Weights of a small transformer language model.
Training: a variant of Muon for these matrices, 313M tokens, 4775 steps.
MLP neurons of a small language model. Each row is named by its layer, matrix (up: input weights) and neuron, and shows model dimensions 0-191. Each number is 500 + 25 x the weight over its row's rms, rounded and kept within 0 to 999. Numbers have three digits each.
After each neuron's rows, "fires in" lists the words (lower case) most often at its 100 highest values on Wikipedia text that the model never trained on. A number after a token or word is its count.

L2.up351:447514509492461480480461526506525498541478490471533492518489462508498470524566505478487485509489519496487479502467509446478529488506495484467474476512505489541495513499480553452530515482489554530488538508477529494502500524510473503486532512467530501492494507527528553474494482502522486463531510464455509468485523554467465499502512520507498496536524495501510469483502488505512457527502493471510488504496502493454511481492514494491534521512505526532483559476520466482532490503495457461530530527525481493451519515462488487503545526519525451558497522489469501507534463512503472535
fires in: "football" 18, "called" 17, "footballer" 9, "fall" 6, "call" 5

L3.up178:514496488482510482527467540462568475479516517521461509450467490504526522513508509466507493515477530526474487475507519472502480559497491524517530498512500516518454488497493491482485482489479497524452497485531495482513532476512454522478497454451522524483466475499520502504505507487507482530533552491521502462486486507476481551517485526490557527482527527496472489528472469533482508518513484487512481551540528481483513518475489505514458509507503542496453477484528511516500446537488464501537458516487460487483513480495472516544540472485446523513502479478511504528515531505452473502
fires in: "years" 19, "york" 18, "year" 17, "you" 11, "young" 6

L2.up181:527533480498488455446528490524533510502505515518444547521500519494484520460513433529483496477484521519480480481456458497502526494456520454532475467483473497479521485543518529496479479525517517539499486503512519460534542535510535466491492518505503498486557510525510501526526512507495509493462536519483495463476531500527485514549518511514545513518531502495487527462465459525449510538500480493488468453498477499500519498484476512469494493509527504554478512494507493518477453472507539502478498503494537506510481484519484525502545552481495516491479480536507522460496501459502517496
fires in: "january" 20, "july" 17, "of" 15, "early" 5, "jr" 4

L2.up176:434456462515455515493485520445538577493525496499469490520521479504508501553488482494495505472504521484497530528449457519442503468509518520513478478506514497527540486521482549483529486473479462536485483495535501502512482473491488523517524491500543514507485504503512490483505474513523528514459486515522517495531482534476513533517494481502544467486525487508485517505516476539515550488526495520517466494474477528484500499551501500484536501480486524513506504511452505529529538503503507493506546457510514503526494457503537481490475485466501501468486463455474521509517463472451463509
fires in: "most" 20, "lost" 12, "before" 10, "more" 8, "areas" 5, "easily" 4

L3.up763:529464462523517480515487503475518485470536528477505441510550532529490501474476549475469532471498478497531475476512495504514513477513482494519514528461545530507456482496504449459458493480485492494471495495459522505497494504573510507515504508477530469517510498533522553524525519498527493501517507491489519547513502498503452510483521518513530541494522527494486507507527479462497475501526534536501510519434456485519481522499540491500484531473474464530483518500471490550477479519521479518489491474541464492486514465523489538486479511480471506494511481488525511462441534495468484487
fires in: "states" 35, "city" 18, "catholic" 8, "county" 7, "council" 4

L8.up435:492484511511463458481464510498482487495510489449524481508504513490553476497506508514518467492465512491556535501517520511504470491545507502504508497464485511512449498522455540458507491505465470488522535507506579549524519540509510469510539484541510488485486480493544482470534460517515486523506497476476524462455465509498516473517497516439457519527547536503512485546455499533501538544539482463484519521491500530519510470509459538486538540520512517498496498487491500479516490520499508455500500502510518484526494489494517475506484517484461496463505498491530515532516501487487447507
fires in: "before" 25, "while" 18, "william" 10, "what" 5

L2.up108:487465512496447521520492471485500469487535517508523496440484473468513507501487494508529460507481496517549462538515501511507486532504455497494502496482491484434437449503490470484502494517528497506525482474495474484467486548525527484504503516473495559517538507545483506530514514469477506513503484525500492525488492493563509483513543519501511521524491486519487440502512501496487489524481478462496531507508485520512490477451484508507547545507535494520550460481505458500460529489551481530479472522529530479495506517486474522496500491493513563469483490501498477504564493483501535485
fires in: "however" 25, "several" 21, "over" 14, "never" 7, "overall" 6

L2.up585:518449487542481538478483493491520517508496490467489509529528492515523468489473471525513490508509495463491480463472492459457511510516487539481448506484527550539459494500472489518502514498482490495442507453493523483504501486566573482527467518521484495494499453526503506484527527498523495525541497507493500551517484520516488460488519506517480490542513497478480493513499491483512530513472479487535426514496478552520480492463556472461535486534548511495513522491484545516537455521475487481509548484519481494485512504522515527494499481497486511518491516478501478530488546490484484488
fires in: "on" 28, "one" 15, "km" 13, "only" 7

L3.up58:537485471507504500503509530465501487528498496487492488496504482511510493527471511503534471517479511477475523497521519489495507505500499486497530436530483494531548508503516476482459566523512503513497532511554547457482519449449487469460485447514468530511499501570507477462460503511547476512481518491505494509528490474498556505512487504478507507512492522559464547477507514458524508491513515497509527497520514522539510533504497449473513538467492502479484492447483549510503490539514474473516508458485484519497501505483508471513466479502463486522509496527481489475547507496465446508
fires in: "been" 22, "be" 15, "more" 11, "began" 8, "before" 6, "were" 4

L3.up352:507468546516482491495443543477503481514495513511541522502489548510488521513481501469465516535507492518525491542495503477536522530517483495502522520498494527494455474519465513451496515484499491478514545488551499531448478505511505518499502483488470475499532496503517515437525525515490513517500504484522494533577483510516481561482585493459498511521501490534518485502470448484504547515510534511488486462506507502502499499498461486499495494445516537496489473436530496495477442492512465472451528525495522502464485468509506484500493501478496516509477495464476506512501505520522504529
fires in: "other" 22, "country" 18, "tour" 10, "track" 5

L7.up308:489493495515509531515498449507521513496491562509531435498502520467504515463452497538505496511512510531464473490464503510510505510502496529494504484494484473479507465527492521520527528502475487466537515518527483475442483522471445537514531501544485506537475480508474484540471452484452530535475490484524495465500507487533470500538514470534518495493517459463502525502528547519520498467550481517466466544521499516480508517457491497474515487470495505528493462491535520500508523506479540480469520488492515489528507492478521483508516487508547541466470488493517501509453539491541469516
fires in: "in" 49, "as" 11, "and" 6, "of" 5, "it" 4

L3.up244:546485510528506537462492485487485531525497473473514455492469517489523510518512495518552480497550535515499477447458466508494455512512466518507487552495550532529490473517528490482487457513511508491508493477492448487505491481486527511495470521536532517510498523475496508486472506508486550510517469475491539507495552535536472464482497486493508506533506470501511519523517501507473455517512517517460511476488509469453442506454455481490503494453504494526553483503512552517473537524516513503529502519511482486474528505554468487491512464531480505484504459524509503492511471495497450517
fires in: "high" 32, "one" 10, "only" 6, "average" 5, "on" 5, "killed" 4

L7.up353:555473467510514475522497526562534504505499482480491530517488504480518451501499501499520468497481491462506503509475478496484480522456530539503490458548501485484477521498510534517516481437508520521504550500538504488463495537493509516494418550489522472488532506501480493510483479483479492507530509477504508477481555483469444501493544486495465511490517498508532495510491520502509479521515494472512482499520528494504472495487438522512515501484531535524582527546483521494466503511473497515515518496487481514495464501511556489508476517444530479540495492517506516477462470478511526518
fires in: "january" 13, "june" 12, "july" 10, "john" 9, "japanese" 6

L2.up550:481513500520497499483497487463502491511495511486441502521519489517497460530521519528532466469500493485513524528557490529514482479469539509507497510479460475481493528480472515456514490499472466514467555490430513500493484509474503489489516517495524483527507494511518472521501476525522540495531520470474480513503509489502482498458520503539503538510508550516485530556521461530499460496521490457506463471552481503464491496508466502528482475505489518496477526521496543451518472485537513487518481516510539497519525537471494494497499531517541524508464490492476527465416461496470492451
fires in: "to" 27, "during" 16, "following" 5, "strongman" 4, "european" 4

L7.up325:536546503508456462514532495497502482536480509535525510470516473496528501520503463518518473545501516496458488509475496516520496507459494511497507508540475521514479518530538518512491482486486497524502510457478501490521490515523504496483543495511474502513501535525484504499430484478448490456468492499533470507476523516482534465486539478479477521507487511497497520479503512526499523472536508492499563463534464465511443477496505538506493474478492492485481477558505444466520455506483511450528479537533543505487527526517509527492464507510511510458488453540493470485524536534494463511
fires in: "been" 21, "women" 15, "woman" 6, "footballer" 5, "began" 4

L3.up428:534493477498538467474466486483547500476471553510498508478492514520523528488452506508493452560489501490527507487497484520482553509500512503525521462473487552523484502539482518482504507500481483522472511450526531508537512494489558481495512511498488501491481484454548486460504505475520493491533510484503514566521513519543469526496536491499471511487522488465475500459492501488497486508533434509514502490495517490497509465460485516514522490459492531507499486476545545481538436485529507453505516504497521488492502527496514484478531486492515494495521543531526536459491481453470508540
fires in: "music" 15, "back" 12, "black" 11, "business" 7, "museum" 7, "background" 5

L3.up419:463505468478484486514506495510491508541530535480542496504483475463507518504488469542465465518542510503527465516478492471542479494473465456459458455491502492513508443497488523529518468483526476512479523488513481532457532530527509453510553505482534469494514492472513492479478516496487509566480483501482560465505483488469486511537584496508531475481501528518505499512497501488485526502567505498527525488502499505487512541497519527527504523516489504511522503503543510520479466490482499485472492466513520517467501515490453472501533547534492546493476501474533482506526491505488483515
fires in: "however" 22, "development" 15, "never" 6, "regional" 6, "several" 5

L8.up561:470495499431497485507453466520530524511521500520499467516508505491513513530501536505488474495513502467495490512526460453505544544551482474533507508481501484426527488480489476509524490566488509496472537525485469509506518488488499532484475464525518490524488486490492523540515501502521466488561465517492496452491528499520448516457480498472484449499545459495522501564520531496522505512479480536453504525500486508489544534496533448503482514499491514510515477495522490538496492488525527527509487482481517529470484488512520499490519505490528502480531498483457465532490495494498512555
fires in: "is" 26, "was" 17, "has" 9, "had" 8, "can" 5, "his" 5

L2.up360:484502529502510575494519503458469517501486453491466478491491509507510469550486546524509498509496524511490506470511501474443488474512490475491405495512515507522510501523482509519506476533518509491473519496525491496442480437481450499520508519474460494487490470519475506487504539478501527506507478499473523494518506492467478511518491519515461515532508516545480519503493516458502449545529535527501513504470489537547502516482475526429523484495459512512526491516470509517487487521516557482513491484487503508522511528476514479466491477501500535493464486513502453480492520471486493555
fires in: "on" 37, "one" 9, "september" 9

L3.up59:490531535505547508491498482461480480522518490505488519499536524499488468503465500503491476510466491526514497525481443487501520489528512533526462475553578503519474520493494540508514567523466474500474528491468478488502497491528501507516497474537517499503506533451448514501484471516530533535530483499464518492512529528490484464494497478497477450522546473540497458488489527526447533518494498474498514470501482518481513437507521494503498506510483514479499508459494499504510511524540515468476522450456514507483470504546522524477473482517467514512536490470533521475535476490487487534
fires in: "in" 29, "and" 11, "at" 9, "had" 6, "incorporated" 5, "into" 4

L8.up366:527455502445514543485526516514516522470539501505503480510518483507536513502487517488516504489545500485521504522503473476503531498478490517457514458509446485524522532514463528523461489525496457459565523516508492464483505487521481478497473466500521487517510503522501485490496513512492503480502536507530552487515515539523500462476527474493528475512577510511489492513430478526497465480488491517566462508496473450513504480499520497464444474536493532525472466535488516496511502497495527506484478503484492534484507518439527459468468504479509526501512521501504527538491485501463510481
fires in: "a" 66, "about" 5

L2.up357:503472501509553484476537487481536507494544496485477556487507526527513501514488506488490441500508518540508517494527471483539500522538450501549525511529485480528482495501510530487502500494491498488505567508539458494450494522498515489473523499479478535440496555488480518515502470523502482515500524495513482519512505554476488511460534496455501492493500472547506477494484480516539512512521540533468476494475537510439502486471439510513508532490500521495412498494536482496545478486471474509507466516491507492485519481515489510505505489512462492453529477509492503519538492479513491484
fires in: "6" 22, "8" 12, "5" 9, "9" 5, "7" 5, "64" 4

L2.up371:514535517457482530529468470475488444503508487543484466517477470496487546523527484478533487536470558498467451520504481475520534520459508520470505515550494500465499487512518503523458526491513505529479477469516489488594500491520507534497494492502494495518523510483463552485476509505448533533527534506502510477498495497510525511509489492543518573508481518560495507474513508507475530477499506483530491513510464502518473501498497462468534507488509513468497492492488526478507482486491492496499523485454497472477480486462480504498467522499467532528487495470506451518544484493468470525
fires in: "been" 19, "be" 16, "before" 14, "began" 13, "being" 7, "flight" 4

L3.up161:486518491525540496502457511535500523470514459517505472496489481452497509475512558522549532500486542509494518497478466480535524488468459495534494454502495490560501498479490504499497540469512558490490513485502499544517514471504504506523507512522509489500488534455524592506505528483498490484468538555485503491508479478525474480491492496456499486534511523509467533508547450531468525492451493496486482534511491523490493476505473470465538499506484515491494489478532452527455504517493482485522520497500485528534513500511539489485481514524486531487515484455495534505477458546496476488
fires in: "he" 22, "she" 14, "and" 11, "research" 9, "her" 8

L2.up369:472522453517514521502496491488487498521539525532504483487501543493527523527555525513503524522529495512497528507519516509471496493509489507523497491504501520501511496460506494483469466479528521503454534481469473482437512482533484489487486517521473508479518512503480457474494509505535495505497544474492522511499452516471413525492503469447457526456513539506477515517508470516481490496521562494555513536497495499522506482532483518475515488534442479433500475493494511516510481519492494518475502521433490501505490494528519496481518506528494515546485479480481457558493540502536492477
fires in: "august" 19, "australian" 13, "australia" 13, "industry" 6, "just" 5

L2.up182:533512484459498456448470573506510497475502502497523502532485565453493466479487515520543484482435511521497518452467505543520510495516476507525496462499521470531489511511538487475477510500488490503492568475512515521493496514481492515528532478447499496486512510501558476518487494487511517540508527470497517527496486529496477512496460492482532476503493507530455511502491459498498521468485524511486470527492525500486495529485483543524526506546487539464443494497503497499520444508498512496553491496479515496514506496503513542511460521469477534451529510492502502495550504477486468522
fires in: "year" 18, "years" 15, "research" 13, "young" 6, "you" 6

L2.up650:522494505441434550489512538541494539453553507477505437499469500485474524523507533462480529520512494502491511480495513514460470532513489524480528482504482501452504481509520493479525461532528503517515511523477478484446477495504471515481510496508509498536491510521445483499485512484464533530472493512526501513507466476493492497468494523487516485483519471493525521512498538503549484521476503494529524481520526498504507498471511560458496506510530538452498483496474510511497488490532482535517534459450460541509503564520489509472486508505494548533498503494465511497502466476541480511
fires in: "this" 35, "his" 9, "has" 5, "election" 5

L8.up417:436512465492521562486543495489494506511540493465503514450518522493489512501540528519528507496456478479519491484556448473483523492544505499491536520496494509496553505495532502486471489510458514490461503519491500490463499461511498515511507507494460491499511502520474459483512487519533511452506501520523514548507556501528517507485512469522494517512478504506481473525488494533447517476483483532520489465500506484477484521507530470505517479535501469422556494503521512548524458489499504511493485510500463524530442503498515498486504435520461517520453491513545510513499478500513506498
fires in: "with" 17, "all" 11, "to" 11, "will" 7, "4" 4, "little" 4

L8.up266:501458519522505542510484457434524528510529493498524478469468482474506500475509484510500491501474445502521488537446529508527497504480449456482469490482545474512528472513468454453466526498506540497494478518540453516509513479542484503499502512521512524532514513512474491519486524524538491483490518535483496514530483534541543494544510513526488500492520498488454535507493489465510505505497454496490509508469460494497443491506485487521503476524517501481504500505492530483496487505509458475488511569557489485504495513535586470479514538477491497505509506494457500512524521519479493506
fires in: "film" 37, "the" 8, "release" 7, "released" 6, "films" 4, "television" 4

L2.up272:497518555522532500495447471481540502529490508542461502475494502524528472443511517478512480523447493511492508518448480487529514556461512491502507510479482495516523513479500514497470491485474511481506510519541499525518483495528492512500462493472496499478513487467526537485528518481485478484533527440516481469455488508506505533497461530482513545518524506518464504489514500500447495488496521524503458529491527523492513500439533472496525537510484508524501511478533490501517427484491513486502517515512512501471469509476509530437560504493519511527479496468554525447478464483501488489
fires in: "the" 66, "an" 20

L2.up153:471481520475525538489522472432553537579535500504520493476494480531533497457506473505510540500479535507521463500498469498528509511427495506530469454478518548480509497474513474457477461466489512549483461491479519484477482495531495459494474525492515506469527494515521502480496527502539503524476485522509507526514500539508465547495528495519487519527511510495506501509482485513479460549518536512504472463515493535517506500504496503529496470534460489487492460497523506468454509521496498513466486504495536535499470510497496486495527518481523520465503533497507471490469560465499495508
fires in: "the" 59, "railway" 10

L3.up695:487513538493504517484502464508547510537519476511487501474523495534492487469463496505552489513490452502477470505484479474507499538496514536545485497517525469517523479503469503514486520508505503535509548495465524485508501475499501515514458491503515529490522471454507471502520477548504516536510478494552452504468504465556467477519481474583494487475546519503518495493489467492541444480512449522526508535528467492507475545488511492478529485508478492455534508480518454485503476503473511486512498505491466513520473528529521477510529537447507490482498462524533506487498488471487498453
fires in: "with" 88, "without" 7, "within" 4

L3.up106:491480470503500473555517536512507477479506518495523508539474494498499509478523501502493520494555504490533535507502521504495470533519510491500484499454447505545504556499488527492501512560459521539535490470466508439515512514468514475515484482532504476478485493474464448519469514506556494504515515481515481502449518510506512502515493456508519491485506481541504485475514504504502447469519527508496474494505553521479490536492515471474506489487543480483496501504437471517489469533486581460501494473501524513471490480533500490510527499473549494458505476521521466514547489496470493511
fires in: "most" 19, "became" 13, "martin" 9, "more" 6, "mountains" 4, "harald" 4

L8.up682:464539490476555509499517491473542527563518450442507541502525474482501485495514485510515495544442475499513441471481541485492495510495470483551520530497491517511525464510509509503481574509504504492463464490481533509491499513502509528504482461499518527532501490457515522476493548536491496468552479478511491505492496517483535499496488505491519505529534500491505466488485484531536526492515487514520473538453521508563522516452508497500514512504491491481488476483486481513517529488519479530526481511534485490460498478496501487474518472485537566460463470482511506467501497517479510478
fires in: "with" 15, "through" 13, "between" 8, "for" 7, "throughout" 5, "in" 5

L3.up423:490517493499495534517535440471516509522540501499520523500508545500524509533480503507480474451475501538471498510461490491487520508473489460506538485534476495503472459535536474515443480554525478491472511503523492497558495482494526506485494474505510457488498514529500496515483526512511510487553472550503515489508502493497500461526493506466486473495570455492466479472492536539511476475472492490534509497518530514487581433494499485485515508479543504528514499505513512508488513486497520516470499459455469498498550481527520486504470466519491443479502515519492481526511498475513503528
fires in: "is" 43, "was" 40, "were" 10, "are" 4

L2.up601:465533499490500520522518496578542473532536467466513472493488447500490520545492493493494487532499476490496487516490521498518480522527513505511528522513532509471506521526472485473436531522485506489472513512493482479543501478482513531516501495493467515507492495514505503473530506468483471522506468476516495463449527492474498501493514487558471479485524504519514511527483504522526474516515494503470511464530493499492521492505480556498508451529493486512462503528464494497469491528523480473594519510525470502479500506456503485484560469475534516469501495465476456508462493540500473448
fires in: "for" 79, "were" 5

L3.up522:479461482509520554500468461495512566515533502473475512491448508479476516446490481513503532482473552492501518489470511502523517513490514530473503496536502513501515469530510486484514536487486514534459464510466510486469514475514470482479457498501487541480535478520510538513541496520525512445492517530545486518457526508523544495462523516494516505519499497503468523472508476507455544465523440494486493485478497524506496527469496499478542525520503461485532468505489476524515508480535489498514478517481521522491523482543511466457470422516504504516510476515509494510475525491508469537
fires in: "first" 27, "in" 11, "ft" 11, "mirandola" 5, "m" 4, "third" 4

L8.up100:489489500497497531464476498498500512485531501463490529479483480492459475514573483479517483545516538458477477532435455533519537515515497474483470488522438471486505503533499477465514467475512519500494505503477478511515487517491438505535500468516480503513505521502497473505505524539479494508509509529520515480489507529495521486480505580477494520473524469455488476522497515490509482516487501493543483567463507502533492481463525505510529495522484488486531500485536544522503489480473512472544471502470472486508484454548503473483503502506482524501538502500488566465516483524496524534
fires in: "song" 15, "film" 12, "songs" 7, "national" 6, "album" 6, "television" 5

L8.up239:505524500495544521471532517454489491548480490517480506472467502487541553496511495488519471515498489499470467462504492499493503496507513537531482479436471534436499512475469498513513548478524524499516509469494439505528530509544472510495533511488496490512496497502503518524530440479464512507514484475492476522534518508500496470485532496570456500540491479453474521513498553476526529494463502522502483510515498464497463449459479543487525500472496533505470486532479532452530521526519456499487510479495505467503499497497510514533526507488521521516522483477535513473507492472506467493
fires in: "as" 49, "began" 16

L7.up445:573517499465455506489540518537515450469521508520564491533474500481503466494520460513493488480433525463521541501482473487489522523489470428541521495530483525492561495494470542507552504478455473497492497509478521510481482486485493482505484499515506461506508495515494476553537518481519480486527525516536494552485543507521476489501523530477505481512492501542505489497504489501514491535466483489521500493514470491520483479472475499476505467502491499517498497531533517499466496467519518519455440496519513520520491496554464527479487488457508499499460506515517512473506501517519517477
fires in: "football" 19, "footballer" 9, "washington" 8, "baseball" 7, "www" 5, "two" 5

L7.up433:526545499503489537513500537472489505530525515464492471524495570487493517483560488487507500487512525493508500481492482491523440504524472488495452469504483508514503496486458527508502497478499538491499519529544514450512471483506521515542511473483502495491458489470497495528514465475533482521488487532490486505464529509530478497520476526513509560484506557531484423519475460523486504543511502491456514471468505467527497510486508509509503526499505535473504504471490480503477529511492538497525466478547459462503505502544534545488447487498495482487529504450476473504530528511492469479
fires in: "year" 15, "not" 13, "more" 9, "they" 9, "research" 8, "years" 7

L8.up448:511480531536502499500509484475498524520500492480479506507511491463489494476518465485536499544507548501510456476515520489482508550490451487515478538487520497517490507464516482487442566487536489473475421537474501470517497503539505483523513528446502486454498506508531456553495491498488525509537481459536506492516523474536513538470486535540486516501520540507521478518488529521495510494516517521507464526501511478505508470485514516529495493506454484486489490479495489513508494494456486490521489511511493558504551460482541499476500435491521529445542494501503493454515485488497489500
fires in: "with" 44, "and" 13, "or" 10, "from" 7, "within" 4, "although" 4

L2.up686:512493520471515487494494475493509501470513526463507485516499481515479459505525487511510476503466508470491473547497517477481519516519475532517502503464501532490511496543500518526511478514459509443495489481479472526510496545519467515489542494501469449500515481513542484450449471497489531475507523508500453510511510530493448453509512519518537505465485486480553550527492501528497457486498508489537510494515540540449520521482458511498524499498449490507504523488489508543536466470534513522490517493451533507523516519472498506520504526517548568493510497436516504472515497485454501523
fires in: "played" 15, "player" 13, "place" 8, "hall" 5, "baseball" 5, "as" 5

L2.up488:502514514472534525509456497475532465494536508479507478507444474533499541476430463522524484474484483495470459488467502520531510538565511507579469506512527492492521540484530510506480555482534522528468491518475542510528512486480478478499484485504509480499479466465498535494498518534493508477504478502508483550531475467496498509467517529515548501469462550485473536509538513513463472494503501496538526473495529499505531474512500498494514508475470513473492490471486484534513515461489485510479519488492513488500506501480536479481498474496518529486511453524522500454458525481505463511
fires in: "as" 74, "eur" 7

L8.up508:535480551494488489529511484505500517494560454441470506505474502457487516519505463539515461501477509494457489496455480490505522514522485488541488491515512490522545492468474496514544495527479518483481488503532522418543521502558484483505490499459482493526487461521482481536524511510460510503520476472490468513472540542442519510503484484467471463514491500475521495484559514509512505467525485510501487525515511520525505504519519495492525486508503503481450537504479510522512529520468482490500547466471503512496531511496502483475541524509504530545478515490472469496528478489499496564
fires in: "as" 24, "to" 18, "received" 8, "released" 7, "elevation" 6, "remained" 6

L3.up90:522535499503507463535537488496522499486511472435517476486465496473528493546499504500488487508537508488505499511469503515524523539493533447467484476512501499496503537546474505485494506513507478457450530537510481482577464501517484486529523475518485509510519534431477526516473517487518488493513501486520466501499486487515493469526518524484506482485483534538505477544498515508512545490535489503451506505464509458532454565525495475505513509454468490543485516476510507483486501506519472497526481505514505547488457448533504512508504486496485468464521528483461462491516513463483507469
fires in: "four" 14, "fourth" 9, "held" 9, "name" 6, "year" 6, "years" 6

L8.up380:547491518482500525541477485483516523487511470505509516549504519487523520455503502489507485508534495432543502541447505530484481515502468523487454497495494508535496538495516530502480456480501480464474527449517485512501464532503511523450470559509514504520511454463501501506486506482492457480538436475519450457470514545503542538454510517494485520518522524533474495497484471534504524516482486518518517458497514501513507506498538496480489503532474502542488509540515509516455510516515490465488514526494502483498467499465526484477496510463502505516447470490521501500535531540491497512
fires in: "a" 51

L8.up547:515495517545501486525525463523514525465521501473472496492490510455509534509543542535529479499488481480503476490490487471525526523485502531520470576492513493503493516482493484505525544507511452469492471521481478531497515494502494512514503520502542534488541477490494507522522486491487506463489526526465436490504522491449527477494530503517504469497545512489486466496486478514488507451464499536527502520531521516479497490485520492507495448508509480482459477491541556456495509521526500481489475502554452501495510503494489442508530511529519529454513512461473528458494533553481516458
fires in: "to" 48, "under" 19, "during" 9

L2.up201:474524497469486490517471518541517480508502446537526461481540476508527497472460559513496498510427521527483455521502441505519501518501481476527518483498490488472495500527481488534460554454458497486522524516491476517526530526502434510508479527481520467525531501489460558520467451514497501516492517518472511489518518501467508509482505486506466503486510524468498487514448523510532488464516507513542493543543497500491521502506467473530508537463527485475511480486512492495499507475520488469491495505489518503497472516532499503516477497557530552495516510475460472501523516523490466489
fires in: "as" 28, "been" 14, "began" 6, "december" 6, "before" 5, "in" 5

L2.up751:517495461523486473515498535469500513517485535452511492521474474474475505531468517470519501499552498474531519508478521512492477461531528478465461432518459516510549494497511498463486508530512516486492479531503490438468472497487463480521455475489545517514502487531517475524514494496521518441491529480507482516501496533497526579528506534515481493532512505473478529472468473539535500508461490474479503514499510507520469483459526511487539549487516506456475464488554518542515518503507502506509491513513514522516512516557477498473514483481488521506501489553480487493486511498477481479
fires in: "most" 20, "more" 14, "lost" 10, "went" 8, "cost" 4

L3.up478:539475495490496506489465517495477496488511527533480469453496486488509499491542496511521546490492500500499508495462543573510538502483456487535475476492478552527485484513482486479495523486538498485503532450510494465487461519480486481491491484500478502505486533504481478482496501492497523477508540510454475542504536536510516503567525566525514503491496507463489494489524480497525461502534475494476557496495514462506509515476509542470489515474497468477526481514482532490467444502496491497457491499472508475483513503495529500483561514473481506541507493547538534475507513447475476550
fires in: "music" 23, "business" 10, "russian" 6, "waverly" 5, "muslim" 4, "bus" 4

L3.up163:510506477489510498545508470482504470494508483492467512598484531511518516496479510476485476477484476527488486493481478444499483464515512482484483493493504526489519491515519490527498527481515481529497527514481522532522477447466503521458519513500519490527533502480535556511515462488537543472559543484482430485498471482513518472505504495557518486483515498486490528552492497490539488502503510516489459523522480456518485505512500487516524472514536484506548540497488454517491491504502520468517512521507505511455480449509522467482475428508502482511522503497507500530486484540526478535
fires in: "first" 59

L2.up54:530478510498476523506451491507494526507496501495514529453490511533497490442516558542478462538516491518541456492470493500523502559503552534484473502497433511521557470490504502484526505513534506512464494487507517488488487480494484463505511514525510481508511452499481449498510492520490537530492560503510507503511480505549494515501491539453524511506525483523471515459503483457491495435487495540479530466479489520559485486498493531504518489532476544494488494494532503504513490526515519493525515522509502510490522509548473511461473462512536464478457496507505513518482478469506488466
fires in: "their" 38, "first" 17, "third" 14, "his" 13

L3.up9:507480505438519535508511543472552503479505458489480497513477498504506495465492503487489486502504518476429498507447459487486530518522511473468508534482490526503499491541511508465507504516519488462493538499486553524491528506500503509533523509505508493500497490464477499465485484501512476483528463520489498547540497536479556538547485563503480525490491495497486535501469551494497486446536523511458482516532474517493517524483528564453504517481524504449525497516483511511536487487492504499472495482475523502476513509452506469461512500496489524452487514489521472471515490458472463524
fires in: "as" 88

L2.up137:471489503498501493522485491509512485529528513487494489461490508439496528505556526499510486516474546526498491544465503496479523506440456538512489456534522538462567457555524495498504485557502529475475560488457481473478492489546524492519531507495504529500497496492520512523479502565504512495456524476495527514503491514504467546492477467508499508492484497514514501477448482513468519516506496525506477457530486510511503468452520500516484521524514490498475527512462459500515509505459509475446503535482493541501508511521523519449484510505475505528465482513502506482521506486491515465
fires in: "of" 43, "the" 21, "a" 11, "an" 8

L3.up188:524479494512497520494539496517506484528512512492566503502470524487480498537478518524467493504492474544505530558486449468551517485478495440506495507507487461466484509478459474496523506442485527495493527477473499519499491541513466491496497493553515530533495467459505547481451503508483501524476488501508489526487529496523502513505498485524480516493528474480497525508502508522512455529476540506537499506494460501514492514515512508472542469444505548561485484514468538506538491516534465448486507460479532481469513493493491548475502506482486466548470485503518475505478520517518475487
fires in: "but" 32, "football" 27, "footballer" 10, "book" 5

L2.up507:474499545515484518510481543523511532564524523520525503516479545515489496517515541488478494494428455491537485499497477499460494475505565470544493504487523498528527506528507479475493536540483499498477526481458494500492500493484477518519508507500502503559467497455503511497483484516508501479524485520495467467508531433521485493493497463527470533528528550532505522494470483477520475498537486510499460532491515491461500479472481531509470489539510473487552508536493444536489519476496500474499518466493478534481518538520430481480524496500526492495500476500479488490493481483496503461
fires in: "with" 49, "including" 22, "at" 9

L7.up258:478477520511485438478538483408448474473475523506496500495524531493478485512499496514534504502535465515540506490526519474541499444489483495541511505489490506477503484516463497511512480504464518519498528500474515498498501497521450568462525478502481538475519480507512449518470496519496519478480476500483497489502483527524518480497481538491481526533505483445490463494523476562498524518518499535510487533514531496542512479435463553527514526523515482497486506489472485502483512512505504487501442500504500494497494492488482549499501518523496521531477496483465523493554474495539498527
fires in: "before" 23, "between" 16, "while" 9, "after" 8, "by" 8, "within" 5

L8.up403:510487478472497518448477528509531489511503448488503515456471547503535510501492536538518485525508532520522505506464518522473510483518521509483511515502468499480457495527509519497536538522414502533502558494523467540472517490508524514510515525499543445496499497499515477481489491478478497544479518487502508496531505528548498504484472471544521490494518485481450508530490482448475520508513509486497506504489525474483490492475535485539482457493524519475462480448513533508496476540490481528495529510489520493496545515463518519505495483478492512487491469459468443540453535517511481475
fires in: "yes" 16, "year" 9, "their" 9, "young" 7, "you" 6, "younger" 4